Weights of a small transformer language model: vocabulary 8192, a variant of Adam for these matrices.
MLP neurons of a small language model. Each row is named by its layer, matrix (gate and up: input weights; down: output weights) and neuron, and shows model dimensions 64-255. Each number is 128 + 32 x the weight over its row's rms, rounded and kept within 0 to 255. Numbers have three digits each. A neuron's up and down rows have the sign that makes its largest values positive.
After each neuron's rows, "fires before" lists the tokens most often just after its 100 highest values on Wikipedia text that the model never trained on.

L5.gate343:106138157117151120124185110113173170112098091172122159086192134123158117128146095116118091175092114079153077107133150199117111160094198081202123107172119101102134118181138165120117156128142175124183101125128093065147145153112096108106162106106129059207138136099148123174139125128135122141110143125112075116104112165134154141127187200070077105122126157087059169141128126136033093159113108164125107120159122162136149160146072092137176204117099197111056158101101145085145128109143101075144101189125153129130173122099143149136112146130103086098107164104134161146140173136091089142
L5.up343:115191054135124111151188128139085153070157170131132122133105084137156087141093066153111171147130131117160166107154154130122121112072148124141158128141084179136087140129140094127128122093145099135124128206095145091088165150157164113153140126097104135104132091132132168065162084119137152132154132188054064102082135130116114140126105129196127128062103117198182124138127114152155152164116107095072106129135114107120107084117173205106111095155108166142143157146141140083094155058132170135118059084169202100152090118081124086123112156118092150163103085157062098150123163104166104133
L5.down343:124116176085119200165171166146125138087088093149095185119203176125188141135109181119162173132106124162090099168089104108096110064120153059124151143126143129165110063160099120088145147135088102123091117136174077101185131091165126141120189198129107105123125224147145096174132091110110105089031070156146169157118142131149153095165136094094099132148136088090141133170128160109122104119184099155121133132104113181186100134112091096119147132157162073105129126113087161130117147143068109165166192165151132113064136103125129083129120157120115093118169141120173150169097079129162104102
fires before: "="

L10.gate496:178132087170133115137080094111146108086160179086144089091108094168075114107121109121125143184156127164120103150087099172128183103125155157096163133132089150068098158160138158188137117133107122113154102138119179145095152162106180130101085050131151173152132115191081151157152081164176134093158158057085102147205125146135168146113089147185092105108148152153098223130116153132102136135064103118135164182114143164104186083083090167162141164138157099158114157132197126092079155137117057111097128160087140066145163112145162164137122100107155148115150120166169092096130080125127126147
L10.up496:164157169125232111087122141188137139095126147112120171167120113100102104166123063121162160140128108141134178118190092058140099143114139124085115166088141156103106150136165187151149127139143124104036151147153096119140148109141161142084119075183114129127108106086095153124100076131168174171126123174061081157111112089112108154150192096106154020190097122104144120151031094131163146069066137119165105133129128115129133118143090100208095161105174113160131113096100122091133147152144138172105123130130088148136115099139138143119123146131125074108159112181094074117152128131106138089
L10.down496:146176112101133099142093105086170179088128149114170151107171124142155106134130151078104071118112105091137138168103094098157119158118141107114139081147132124086157139198152116119062060112185116149165121168144150115076091175107118148115125178155069137105146119149147157130093106112110149174147106132150112108157112079109139167131133220105142140135121155119107098079153162141031136169158184146137149135181132164166113112143109163129136146143128137143142130061106160137100135105109167116151177098145159132091155176108091132126167105112026146098144066130111071049111115085166167182
fires before: "″", ".", "s", " |", "°", " %"

L11.gate448:078093150108133091131112123093137129152149087122077112184143140124115108152133096135119053133114137174119102124187108159146124178097094168082103109178174117174211127118138182067180134121147183081116148182148140070149130078102143180142126089086096168186149089190092129143151149105179182072141133166139145178131200055103141150127103082173139081119141126133152115160089121145099096096110127105117120138108174120147166140124116153134132146106169144169127153079089146107167154119122150188136105114140092150135124205137096124080185067110050153108082147137162139109134095155167174121
L11.up448:095100134076190136148094095091134101152168136122153135189094102143107106179157096145165090168126136121103077134173123117155153172122117111155159102141104087176143154097139120098132166094192081116126119125165169076146193153109081123057125136088165156122222104153127098115127156106137211174122059155095119091083159059148126132059136101137091136155150110119143169157072131170120158116164088094140087122046180118154167127149129134076141127135145155170099150108133154096084159126131161121118127130154127113156075168156092126087126119058134195126117165106101149191090122182127115140
L11.down448:118171091156153061117150106085148133133145152109189136133121140097133179126147175085082146172092138116104096112151136072092108101115113046142130058117128127173191142155135151196073170103203061143154128123150127124197171158108115101053095139150130063076184139093122141140115162148082181154102101117109124136139162156095146128106101155117103131134118149124135165110100206115145150078158099124124124120114108150084141198100090173061153156079158147108117100181159109109105123141180116104061126118151130090132097132125145121110115183103188116077154192119130141123116125108112069172
fires before: " |", ")", "\n"

L11.gate134:105157143084117131172129131189213131124111106133106146126195123119112085107096091092132102150130140137091060129125089151077079136085175158101149171117132116116158114145083108153117170152147199128127162170173145134102057175159066148044172064127127092126134095114138145107127088154153125157117113163136088086071144082111122215141071162108150059089110121160108101079084092093135079132085135167120120156138094127059126104056133129116124114080119138108158137155071117163133119104087139133145186078124103094108123118102147120138166135149163141159121068138068174144174128103098151153
L11.up134:125198095102171083202107155094083188132143128139124143134156125063113073127154131177178099105098140140184161166127085184148143166097151135101141106119178142099131124155139175119132106137144156108139134157153161067114065083144125146166102114056132096135130184192106106102103066104105141116193129173078145110140160149128137132123081177135156110068131171154140139133148062093084126138103114112160138163104108103162149107084126086122188152136127139151104176114094192151067104152088130156129159118155162167131072112091122139079138124151142081099139083062151100082174143171093166162
L11.down134:118148117117151139132146118106145069106116112091122197127135195162109133153125106119096191136107091108109127123142160142147100132066170216143123160094083115092109158172123133165076164097129160086151167159114161100137106182201128123105143101120162126121103224066157142051126144114142119171148140106116138137110152071152110123092109112110147085115137102125133114100145111148158175110115155176046105099144084170135147143082055141126118184155125168097094168158077098171148164089061100117112155125119141100139128207099143160141182099137166119160157110144050107125171128142075163122
fires before: ".", ":", " |", " ride"

L2.gate341:146116139096098063094141110079123162084100087115164167120142108129084092056122145184092169097113113055141118154084112125165127157143102144065070092091111116136171166150096124067100112131157126144197148113101148125197116089113139104091091091135093104139118115185125178101167112163085126128137076153113153098157099107102097157149088172127152125096182126145133080081137106080122194117082155135143110108094099105092114163148088174175176136150096071094144129162138090121179123173129124135125124100143134097123123094190107163139083070157150139187148120133138083108172153129170158147
L2.up341:121143120094102150114086087098072115098173159164184168139128172127152139146204133136136135140168076142178135109129168118095139106106100146159147152137113130162130120098027123126107166157039125101142162133129133098122116118121126079177136122106089119062119167135126148120155142118156165129109218137143161155067143140072121092091165139120184045075156087124117135102124166154168165196137105091105164139165146121143097146190111089123109114114192116079158094119128166106111176157110148142101207103128172176139143126166144100108124131076152151064143109111142157098087156103114077058
L2.down341:149100146166148131136167155148183150129068102092062114097153094127069125096062125095114110127116179099098120155115096130170122155167163132073124127152112105099110138161211125134132082078202115144121124113120122146129148135149160183068114150152157150194127083122133109154126118147136087133128041123139075106155110104158126162164117119142057219143117169153136127159149076088078092073097152171144081089120104140138157132076145157113146109127074166190102147125129089124170081103134108110149046135135107163115090141102121157145135154178077070206111098151131119179166118129150142170
fires before: " |"

L4.gate454:158108176103133166098134113152092127161153142189122186160135141102131143173160080171133095141119102048168119092125068117145120171121209136119149157154170089109075140144138120093167097117123192076102180117168092111095122072126105117154142092099072153102082112132129193106049127131113096070103155138168089171064188119111163068128180121131097144130156126121119171176174111089163145134111095132167127162165138100133107132113124139153122109158174156175174160130097102112108110111194175119137100117129146176061111125102077123146181111092149126141124128111107161117100154179151117128
L4.up454:088076155134126117110123100147150140146126107135093162149081142146158108102152074179096143139105135095180157104057144133149137122140200142088156092171156067111119115146106117103070135120159164117087162097134118117097107095076088175139163115120121164133138126144090164082088099123106135097130128157201093173137137134090153087127176110139150132094148097135135116112173113127151135116158106164135175129148157046133099164095147141185106150114137199112190099146114153082067163110179203131109142103164121108089105085148128152108194128065125158157184139112108113127121148098216114081
L4.down454:092145118177113071151155181137187136093112138123090067061134124151110127141084155112104147115186114179110107166135167098064169082128129149160112085123127112119172101131116104160065124140120113145153099126074163121121136201078101136092141163105151092147169169165150091097142126122112130127110101068104143079161086168130138134155140126158134096108132163165056106137133097146128069122166127133072161057103110147105155046122138206108122208127124149108102107159199136181155141154087121146096127174123167090131154090135181155125106161152036156139143134168170099180119110090169111120
fires before: " |", ".", ","

L9.gate275:141124111097149124117092157143165151103147132156139063156105115122103120092104134145185155080095146120114128140159136096149127163101148114113148177147082182105035124157039099107176131114129191160138118147045122132122150082110111173130151107153078131124063138108109083077190099106153111141143085148123071123060100140160076149082172172145130146095166083108131107120124096088173080104091136115109113165108138096187089174131145113162137146136166108176180090128102131108111118104104140075161131135122035140100114153108151094132112175149084097120082121147143115062128114124110084155
L9.up275:124133173104095144120147136072172149138127135152120087162183165067093102138127141141174083150120151153084127055178140128098083124152107138117091146147109121146100136086113112088123155124098141145156151158082089154112097140085156176137132111083158102143071118146139170129123126148127118076115118091113158099149174172142116059128072150056113118160068082132167097147177061133141154115135160128063151085131138145140208079140094165185158140114172172163112082114127129112169141153113135134123130144090132093101140050117181106173124097142106131121203101120142148089089132082156062144
L9.down275:132131145117157164118098098176114093145149108130161073162087096089053112143106149097136085090073099160123137164179120126168182111143093129132155127105085156120121106135103121083157159174149182161163140087114175153137122190118147097093150114068139091194113136094069083123132120154090153183127142128080146191149154136137077103095163143143143142110135104138117059129158091168167111141082113119140149135140187096163121131086163116185161113075131054122155127140166110071145201119104147063082062165191070152122120086065099164128098122126123105118091128204124096080093121076086140117
fires before: ",", " year", "aged", " 1987", " 1990"

L2.gate174:140113120117095105119160150116162139175121075131080094137169129038136090093084106095106132110090148107119144093144099163112158148139096095157151111086140131159134136114142126046147163073126087159179149156088068134155140094126103123167115134179092137146190090116140144158128033073101131109171098108196094138126135142132118100176114132102109138140164106138141163152088190152167175152164131142114097101153172108105190094173158127106164138163141160106116112187167128136169076173149161051104107105055100111091118126130162167177143148170203168135078163073158144147154153132170106151
L2.up174:094126136096146089112147147102117176111096125155122083131146110095122103124105088110084200083167108107095165117146182132134179121135104122146135142063159146146156136089137129057163125107163128168119154101150166138165173070141103122061120150143172154133170075087139128100131055111083106133161124180127124122138062124123129130145117128098134142120164063196101114163110143115160196126186129139123132079128164098117206088129174131159123180149097128149150095087136174155202132202152128075125133071153099147075027109140148192152102136129127134157164106158081105134148143051116102148
L2.down174:155104142089188151150131127152071114097147192121136162102126110250116147141168105165147140149170110179147120145125149107196141091105167153113084169167174156091118132141147073155128099191141187087098087093166195130102109156124156150068140134058158105122108143105126105113137171165130133127106148120058130098091087149127116175125117113177131120138128135103135127135192074137071093116057147145128158162096104122121079118092101147107112115122139101178137130111124108117094145059131139172174115158207116094146081119121110113097162112127063067143158090152079085126118116112131106129
fires before: "on", "ve", "ons", "s", "ère"

L11.gate373:124175172141199121148130146118098106098133141153048148155128135086095167134144042080142089075147176138122148151133125134153125145130155101109081150196176162122100171114097174116107139140146134124142146108198138102150085105107133092093127086133093110163151100114108148113145100109165161119146147120105108135064149130079118083124097071132125048131046173100120100081091109165132175106069140156121106148188083128193126110085122181168106156138197174107152108152145092131161145122121144129135093136154152143102178104119119142147165118132069106106109175106105161115138158165114122125
L11.up373:063148132163134079160070145109136104102177141155060103177155173131114120163144146094129201151097094120102106139125088118112110116128150107110137099132178119153160151166076121103092053192158158151117135138170107151087111125211206183170134148131149118113109158128171104108179074074163161128120093100151095124149107124175145145158113063149101085099128173097122157148141188121117117165143133202112185115147131119106144101077143084103113182178123181100176124136103143136219203141146137155157125124117160121092166124187147171136122141130169117122075117166106137094136080109151132122
L11.down373:069141071164082102079138161138131107131112120131117149089098164129090147109132134135163110133118133097165095098096164066121063119166101119091103104180139133140148125144100112110091085142125134146119150153122100168095130125146161197080161138192192184155111193187110076167133146118115111124115108111099084163147157134164096161091129131099118149099205055120099122146162105159146111171128162164120162148144092090139221082155078118125090147097122171091141123161092167111136132165140097138126116129113156087132177119177142162117068121146173122141116139156102151127137149084187144180
fires before: ".", " |", "-", "  ", ","

L9.gate682:062153121118164105117104134167188184111065089127151066157200094185155096102128132123098156113092121189156109102168142115139162123207176142110118116174104127166123127125137145137171115120132079211103113111155116097156149069095114118141097094126121123130115099116113155115087162152138126068111098096164077128136157108095124103167176094129136105125141128118150141135106131154092156146058128117089133140070112160185141103077089168070147126114071125145129169133118135176160141133108104173126150177140125085121102082179151146127117075215106103115120121124082129122043169095137067177
L9.up682:090168125124159140136133114125137130124101161129142156142179107152140034041132093145104137167095102124093093149109159172102144079167155158176141118117138113109154206090118153188134110065100142183144106184101173161070088171090084115123182148122173115182100111141120053100126205023092113105176164138087173106141127153134092100147130159099121097182152156081121151087129117144123124090114143140121115121086085117125155169078082113141092117150130121150098131108088168081190112109141105105154143099133141108057131118099150104092088119135081063107136109157154130145142131147118095172
L9.down682:138116173110139131136123095096183151134160109135163138187106173092123056141194184130116103119154171135098105103132104124096157153104101131162152188112123138107138138079152112137127147077137168181139131130145172148104123110050154118106146102132184129131132149104152203134122164138133115179117157193044130118149103178088126123091113116104121140159129090152094071163147070127143118100159091117113104090177077176135151123159144120110119186102134094128135132042151141091183153142135110046156158158124167116113121122101121129197120069160071074102127133156144162078146125140134108094
fires before: ",", ".", "+"

L11.gate351:093123116054098152162085168120173134109145109147144098204090165145089089085129105138139117103146078099101080123200148195126088166165134101127115059154071123118126153176092172153127092163101120157131115117128116167132092112073122143115070139094143082208077142134146125182161155052177089165133155192101101153178122107150126094116127121109138104121171106090156135122130080150116118174123099147130156152168137155158135152118070106134089172129174110114150118166093152116186144192100163112134153148173139088141132084109137123105105054161117113120114112073110105107109202147102094203
L11.up351:145114169129130104143132103101165155079154058130121123094183061130119160140129173098156120139051131093168156173099195154120099149128179151144124153193138130110086150175150138148186116121180124136140116211090143139160158124093149128103127080198112166131093125154144123086163062142120158115171170162146150121135149156196135143102129133170145092154128192097171118117185097117083110132118152094114143164086092158191177108102109146166165048096124098183115139145178123096140180182188125109147080177151145149108139128099142107172110089135104097052097103100123138147120114180121105132
L11.down351:163146172105128162098149123155170121136086170114119118168109156142130106085081126089103125095136182106161134106182135168142070175181115124087135100078065118206088205101132112143107124119114150172179117167107152175091111136081159136059086144105145119129129093150110147170100166100135039118141149179120100133149116177093139144135137144093148100119118158159190086155076074125154122163078151069136144164128123169118115128115123093130125185131159088126090129141106113127110157158165109115123144138145122145122155124147135147117143112107164097119117110127062118080146127118117109104
fires before: ",", " century"

L2.gate1:095125129064206114101145131077140025174096159085153124122115131149200143148145114193132163111167109152151092145131159089109174081107201127161104119139080113128131111106124105112115111073120142093093160036176091130102160136127106106080121158067130102099180082111147126113181102096110182129120114131080139094080084079165156111129089157141136165089093134151108166150070116177144084104114085134144141128085134096145107135109079131174119120118109118090127180141121107158112164152148129112104145073056129096112149177140110123148169100058142134177126033095161139146097087135094187145
L2.up1:122148174145112126106148135121121165107154146089167149161077172112158111149178121114139132093080104061204121152148106168135127146102118161077155087103147137130086137193102075144165101098100181151114115068119126161113137130169115137138084145126163109123178118167149244089180117140102157159153152160094170154184128115141185120160143163103091161138115093166147133155119108143179170126167069093113138153152097150127161108135072078056045143083176140118120130140160082097122180129136131106108158144136176132143072135177130121125083133150158120068127107117101121117138084142171087090
L2.down1:180084100092164134104140111161131118099092080158116094183138113156061160117106149130117105108093163141127136098123107113131115112136147047130135119135164123133127136143143161170077178130158102132134138186110128147180154114092116113154131110152091191140048145068092090190067139120172107104106100160150072155058120154114132128106105129228123129104095124131110134109208102105018147125155168153122140099149161108115072149118161159185213115103116151170183104092131184144148108128099123094119184109106116111093133094102108147118148125134102159105109132118152113104094140142086131146
fires before: " —", "=", "|", " 0", " 1", " 2"

L10.gate111:125114094119155098098108159185132139135152082148118088177117076134084110097145108168152120121125143117068130122158189207127168120140149120101100139194162151083093176079091153142116113144124190136142171127095129124116088139090099091141120145132086080132118095094112184131148138157119112161123059140147151139129127084168202091110173096160118116122097130107153125125169094183126180177111056149110072102107137113119158127088106124130120168177153140094128099143222129099120130108115154119172110099159139119124230112119186069149162088135134082097167129105113153139065124139116167130
L10.up111:090087137024178150134065158114124109149136109094109085124132075198127153123139130112107141107096102088150148153138186091159099122135165136137105136150110103081141150148156174163150122116109107123089145129090149107117089130096093107148098097157157180077118116126169173067130127127159147137144119089174058144120127169146092098137155058202106125090084100150143176100144176178124123112103112124183143122133151105143154154113148109093099124100162141165088178177162111127121175162165141134087143149099139052166098111117146177111140168134169056131101149149142095143195120146075086066
L10.down111:065120150163129126078169192118092188157090179124117151097078169133081157096091102139152175060119133122158093106144156143121148130145140132109154092170111209149104179123155129142080116128118218138187136110157091107168105097078137125106130091108167181087066138066101195117142102062123109124143115099101155126095136172127142159104119091097150069130144180185175147127122143128112107121185126150124164111123070165157101128073138129126194149118148142109104120106118169131132107155110132152142146159128137091078186157094154132179123075117199106151117103105150144106034117109123166196
fires before: ",", " |", "–"

L4.gate743:097089106121134123178111170162080200144150123117123103145144134164121106186101067151124063142159166141131089184103168084161119155152168128145113092212173094172141124111120125141113063124098124145086166094169078060063102106128106110149099101123100083163117060118113154116079185102156170099191143189142136123127117086093184111161124149152126116169157126138106189169096139099134097154135124170142123177096152172071129103162118134146139142119171067103138148116117120150089079075122140091143133130078092102109137184100094092171129135130089066114114169126156147190069063137121112110
L4.up743:125090110092160165136109154116190104144080116160159129125135110126123173090120136142178107125128144138129118148115094104113137093069133120130128142097133117126183104164137133190148099138120098111056216116117130109106111134160105097111096168061133074091149051109126180087090127155101135091177140157136109123125120145096154089121159091168068132152110156149155136152104170101121097121158129101117082170052194166143096122095133143112190097084149118080105082090077165148112112059109068111107141105143106078141128172134147087114120112096129144093160111184085128208081116079109085126
L4.down743:149130132125120144079088054116159111138058141196103152198177101108104160057085137104112165159085119122129121084089075130113094124017131073116168202126076186151168145129122097158127123127127124090112213172057137161160081182157136120148113156101146148136116151124130183120158115159164091102159127116134107129114151166115115127096199146101143140119089146108149128104171161151137130140187166103131127090135152119167135172115179137103131090140161172143111066182123141158112193120130101121064150121188105185132121102122157100094124128107127175118118100112060163117148137132122098101
fires before: "-", "=", "|"

L9.gate613:046134199110179127136133135047116165124113149111085154082149097129162134123080149068141077108132163123097145104110149119124189137115111107161104045167153134127115090131101111125079116079129094117143149122112191098090139146153134094103113109121115102095109076147144117086072171090105070102138130119145117121124121138127089108117150140120100166176139099125126155088094113133209109113091135131108163150094124135163125122182095141111107196089136130090101107106130115177139206132133134100131159118117133123105164080150134106078100150160113146118071124097138170209091111134149083170
L9.up613:127140139137141146127148197161159159123143052181117089221154136180121075140145121106116089085144137160068088134178148128131111138200119105148162093137112170145142101144116181175167138185121181150156127123175096162141073128088149139100153133113133149179161089146171104169117123084102117127141113195135127065127109164145115117118166105145142076095073096170139091160181134140101104179100169102112122110172154179144115177072116097076185161134080138130139134107149116123194164213103070117079133118105178106170133173134142148046100116103089142129155125126144156127105168109057078118
L9.down613:117184170168124111110106137113108142176144148139176150134141118111124099151139142133106119159086130116122087093148087119132152112091135156153061128141129137149127090052132161128123093122123129145171128178092120146077176121091144124104149142092091059149123156099135163178104174103119132082133125145086132092136070164174135113157152125088135153101162089162155133070152205074130092124193099090142133149142144134125148124095139126169112125125069129159072183126185067102172098126131121112111121171129131168163098085111132073221108091109156075135086127069124194098173136173124097125
fires before: ",", " |", ".", " (", "\n", "\n "

L10.gate87:176153120124085143152132120088114116120064110167109137119123130131187125159155179124126078104161188126176142095117112092145093109142097120113115111129165146125221178166085133152142151180108100192113147131162162131142145084051118096138090140134098176100092159133151161131084192146115116065206181120121124136129109081082139138135152149117136149091133097141084171092150120131089165129127111142182176167178107161144173142152120091147134137146105086097111170115116095118102155106125111097153163099092148076098121066176129120171153145131055155163154085169186096190071120141127139148
L10.up87:134097110149154136154156145112117187132055194068136114108062155124098132169089083134113151113167147125071063123145160149089174127065098092107094204098069166164169117144125083106129070118069096107114112159076125157097154092126150134091119169158128137127133106140155140202129162169131130138109124105095177122180155139083217143149146136126142120101115138114099152132092070207158150072099131148123095159146101105138108126102096079155109076138179102168078107144146176167157132168095142089122137144162160162152094103145182097080111057120134128117110155126121163171128122158113125151
L10.down87:120179176120129128169132144161104133162128154138095119134094146095139131081129070142114129153123132117113145131131122131170096129182127126134162038163128067064128143103126111159165144119201180070116135117171157116142103108146165137135054137091171125127162080127084136115094056132214116156145072134152106149027098157125064127119106159142137146142113166147152115168169147055114092130170184135139089116113183164127127190093154185070113138156083134136164174170148126125179113146090128130155156112155087119139090145152113158143118129204131105131134123150122057131165158167099110104
fires before: " |", ",", ")", " and", "k"

L11.gate76:122183157141096116124136115161163174136073146192050148116140185129135129137102136117113085222136129155050114094129127130109097196147154138166124130152139059186130125153119172140133109087117122156073130095137091062061124130138120110103131044154116133152115078152126097117049080122114122110161177129137133136165150153132123094133149104096131162118171179141061157185172139115112114171118117081135115122145089152126109171103136142158080193110195141178195156117120163147121120154117109116130106125100136172128073104198193142125127173160139135149127114080114108151182119087079162189
L11.up76:114080133120162165153126162120173156157154134148141159201094072116160122163163141144103146120088119114107137190106156109116110126122143146121114131156172185085078030152084193187105123162084085127117181128115101108158096063087114105147128132158139114089113086154132165062092112159110131117109105122127165122070115168139161133131150073085095073124153149106113148111126102104101141099104110116071141073130108117201123119118168123101115161101128081084104072133086111165094166146190155142052101175149182119160113133127146152131109156109181068067218126118172113175192132140134094159
L11.down76:142103160126113155142127134140170142162136143157105150127167135117196138135098188063143110173085101117174118091084110126123180147164129145106171114187144132170158062113122138089135113139138128165096087135108105069089135117110136116125137100111103132163160077080096194172112156143084134072164152124141101112207095168171169108159158172153117112155178091113122191106158181093154087168184076099114157130144143133140137146104145068127157102069143136185157125108124112161035121127120126102151129153166088096166046163117062103070176147109152147166130098075141105185129098136175120138
fires before: ")", "\n", ".", ",", "\n ", ":"

L5.gate742:178158084171136062161125152079162132076132115142137097108157108112157114115175125143159120122055107111119098044132134139123079142109084062144128102165164188145176137131169100137154067158114136169178112145101102090097143139183101111181118089148203073149128084125163130183101137103159145131158110142076058083093158161123109106091134150114095149163152146142166147186136135198124166152080097114148107136095099134160210124138102127073170122164095128121110124111108077126157104144081160127097095157071147092102105075072119131161111126141161120153147100085170120175094159047131142158
L5.up742:141146123107150122158199156109135085108074112133131099125101097135165123114143135123071143084088112152121113080110109089144097124107141160175140102117178144141118142096172097075105163117128117091083111129112127197042146160160129149174139104131086157176145089174112108142160172067120188196121150157109134081130137173096108146171144116136083200082133149119095148152079159141172102140142160112182077101094159177113139145113106145157149182180171133144156122133135149122184149174131167139111088133129130156121105072121137133157155162160156137082127107123166160164103117096114138106
L5.down742:126132127133125150086137171113118147199142141145164104136062173165048114136141165123160135151211157154133078174090093133188103100140145196105170140090152130129078100112177057095146113114113148138202162103118190094161108142117115205068137166095058135110131112125145147131103148121111102109120151112116125122120094147138118061125130126132165162126124162104124142095099045141177143122211151124107164164147099077176134107107089130154171106088138143161127140115158134144089151087141141150187166156137146173150122150091152149106161104126050090097097140107135165107158164201204113112
fires before: "="

L2.gate348:121099067102169087150118164140145159157120170132181085125083124198091150188153187140139199134143164069096133107142112130164140111151119173120118135062117123165137134142091129117121112111101159133048067149053098137179112092128135182114069130119121116137043126166141085144128129143113118089039095162149123157155060111102175105077126158136123092170145112138160064124094125109073088148130130121070060102102149141166137127105066091103140183110123113135136141166141171119163169153134057144138089130139123140097096108203080122089127110112111147136176054144132130147118143095097174107
L2.up348:080059120097107091180185160158135115185158156129084107117140118156124166162112180124149129140170087168121121119157164074147136073098119121136135110106094110138150127126119127133150113177133175129125130101150114091115078045123172159142117139129124167173042138065135164144085127131098160149117170166096153158158093148105124117153119083123178108127102170166113160168125150074155114141066149118158091076155137134109141116112153042135118132123130114111149113099112150173104139136134112173113074130151179096160150046128097112173097049180165126161115099074098193120091150100178130093
L2.down348:183171132156131131087076093081099128079088108163161147132130145080121078068134089118088089134090145141150120144100081171106118160104112132174127143159166130105120155158120123181137179079127093115115119149098157203131195193137122085126173127115144107101191128146159103090162128116151077100153068144149091071050175101116109173131084157135067168143139106112138125113136122145093134102176102109097119139112093106132136151142125211133148163122142144157097119124134093082171114131124146093154165104107089132070125203147180151130141191095089126091133097173167047135142116153085137142
fires before: " |", "\n", "\n\n", ",", ".", ";"

L5.gate330:162135135135116102129101083143070095139157137118163155111145115196140175208065171112106116143115109138130092108197103145127150129154131159152122093134133083040073164113155158121137086116159176089094131077128119115116154150094067150152129136124066166107202107143155225124115148125182093117149065096151112167123158085127183112098090147144106139104127076148128179176182189097142207163136089137119153104118114109143152141110125148080092122152153119156141182143166131131145108108142155121194106156083123114177099138083103097124133119163090141185058140113142115091064155171135111125
L5.up330:090151139144177113201128109091183135134140156122154093092132105131100087136106152113126136190071097138160215130148147116157070163140152131154137090171124109120139149102097173153212099128123151138102132120138113101110169080107155154109091138140133118126140147173117181132140108093154173098143117135130067155113161169146125089136150103159170173122147088060127130165086165146160081189149107080121209086130117159148150079109146143106096061132171218159097146097075113196206183170139140127124095145105106091147153098148131082131124093098184171140131109127122173130104185115157081141
L5.down330:112131148150099147131162185160185150105121089122162080156165103128095161136111135143114113146123151146091132141080129078088060075145120107115086131107139142151192076124136077122098138158169141102107140167116084121086104151166057107150144119124165130152090151063126115144177114123149151120119099209139130131122093083115134115092180141101150154152123119184126090138126136125091113100221161177120128137058154155120074138150154080175129115093141113159145153124129132100062090202153092132122136174146128145113105152062148172136125174099092128110143150117131169088081106131094173211
fires before: " |", ";", ",", "\n"

L10.gate533:184127125127109090124147087037105128150170149117088123134167085056083076091135134101154130123117145131099203146141168106105131110111128110096100164070155152087105161128137114133130092172058101095174121100131085140176127126129137098139139115110111170129148139099112105127131089170155158167114176107089119137175167094112090145121107142083151159159113118157195203115133045184066116089120156166115112113063115143128160088133114170127125145117153156140114145126144113114029135118138142111134079131151071101152123106087145108126090208137096122105148114173074127103136106139170133151
L10.up533:127124157145109096133160171142167111139158136150165139106085092098088121082154120092192121181153164075172078077195098162151129122144158139140158141179141104111126104126143167102122130156056116159102155096172109182104145102100135091137156140105140084161138147164122178187126146045079098126177147177159116130182115167106099157127132095107137086124212086126118141152131117107200084112131119093143124084124122143098143146125084082176103153141134190100109091132107095126147077158172107058119141065120143141106106111107114142103080081133175062171124093056098119195096182137164146136
L10.down533:087140199139187157180093085105100109118207103088109135100163154100160160125103127090120161124110120192152112158128079072110090101113063094130097163130158146094106165106167090122153050136152144118119159175092151133113126219106124095130113134178109142103132082136090088175173080192157196112138104112065107131093098085125077145106130158117096142109088177181196096083106118153061117107117133162114108153139153055093117127142158138115177128105110156123104119135107119156136163144110154195085095143113090094113086137127142159138108159119120126152138134129118071085154128089134089165
fires before: "s"

L8.gate518:149159065169134098140118149144133134123089094153083136161151112110102135144148114134091128161090091105138117090115091110111156197134198088163091108169165127145141122231133137121149109140132203182148149172158082176121110089172085138164112085177125083123094101182107094145113132135108117166099207127094073184161158191108078158126047134090095166151083117141130141149142078151183085132108137155194144147101138161143090097143116177181148098114169158079150116085091082146134126105139171115114114158110100127064154108124171116119160143117092066117130106112116135157112128178102103096
L8.up518:113169106115138122135061173213193118124145072193095087132103130069196078149145070111115131098180169159139147178127128145129124125115165160116158130144121112153110119216160149161126112090147120114139075183136163119137137136150147091105099096131107132157164132115141124085124113097134103137154144121129107136130122104142101065110186126173160087137117104109103098084112123127116135138113110136113095199164150152119132110140173176153107166152151152134083120094124174178137087179132106119105145112128148141132135101133107218086173091086188121065155160149153164109064109150127153181
L8.down518:072144117141127157090120103134159087105113146092114154146130153131094164164159133086136095171205103136033092116162147070145061149061172109127100076138154179106121103116122077098107137154108126132177156122099098141115082116130159102143089170124185135147122153112096112066068119114154127136190169093154067107142120119132149227132138142120133197109129065112128107206105132129167111117126137160107138174128156145104152137161132135113115119170181141170103171128129064096142140118162141118141074106157132132176140099145101117166126158128110099133090149104111158165138131150136157062
fires before: " |", " (", "}", "."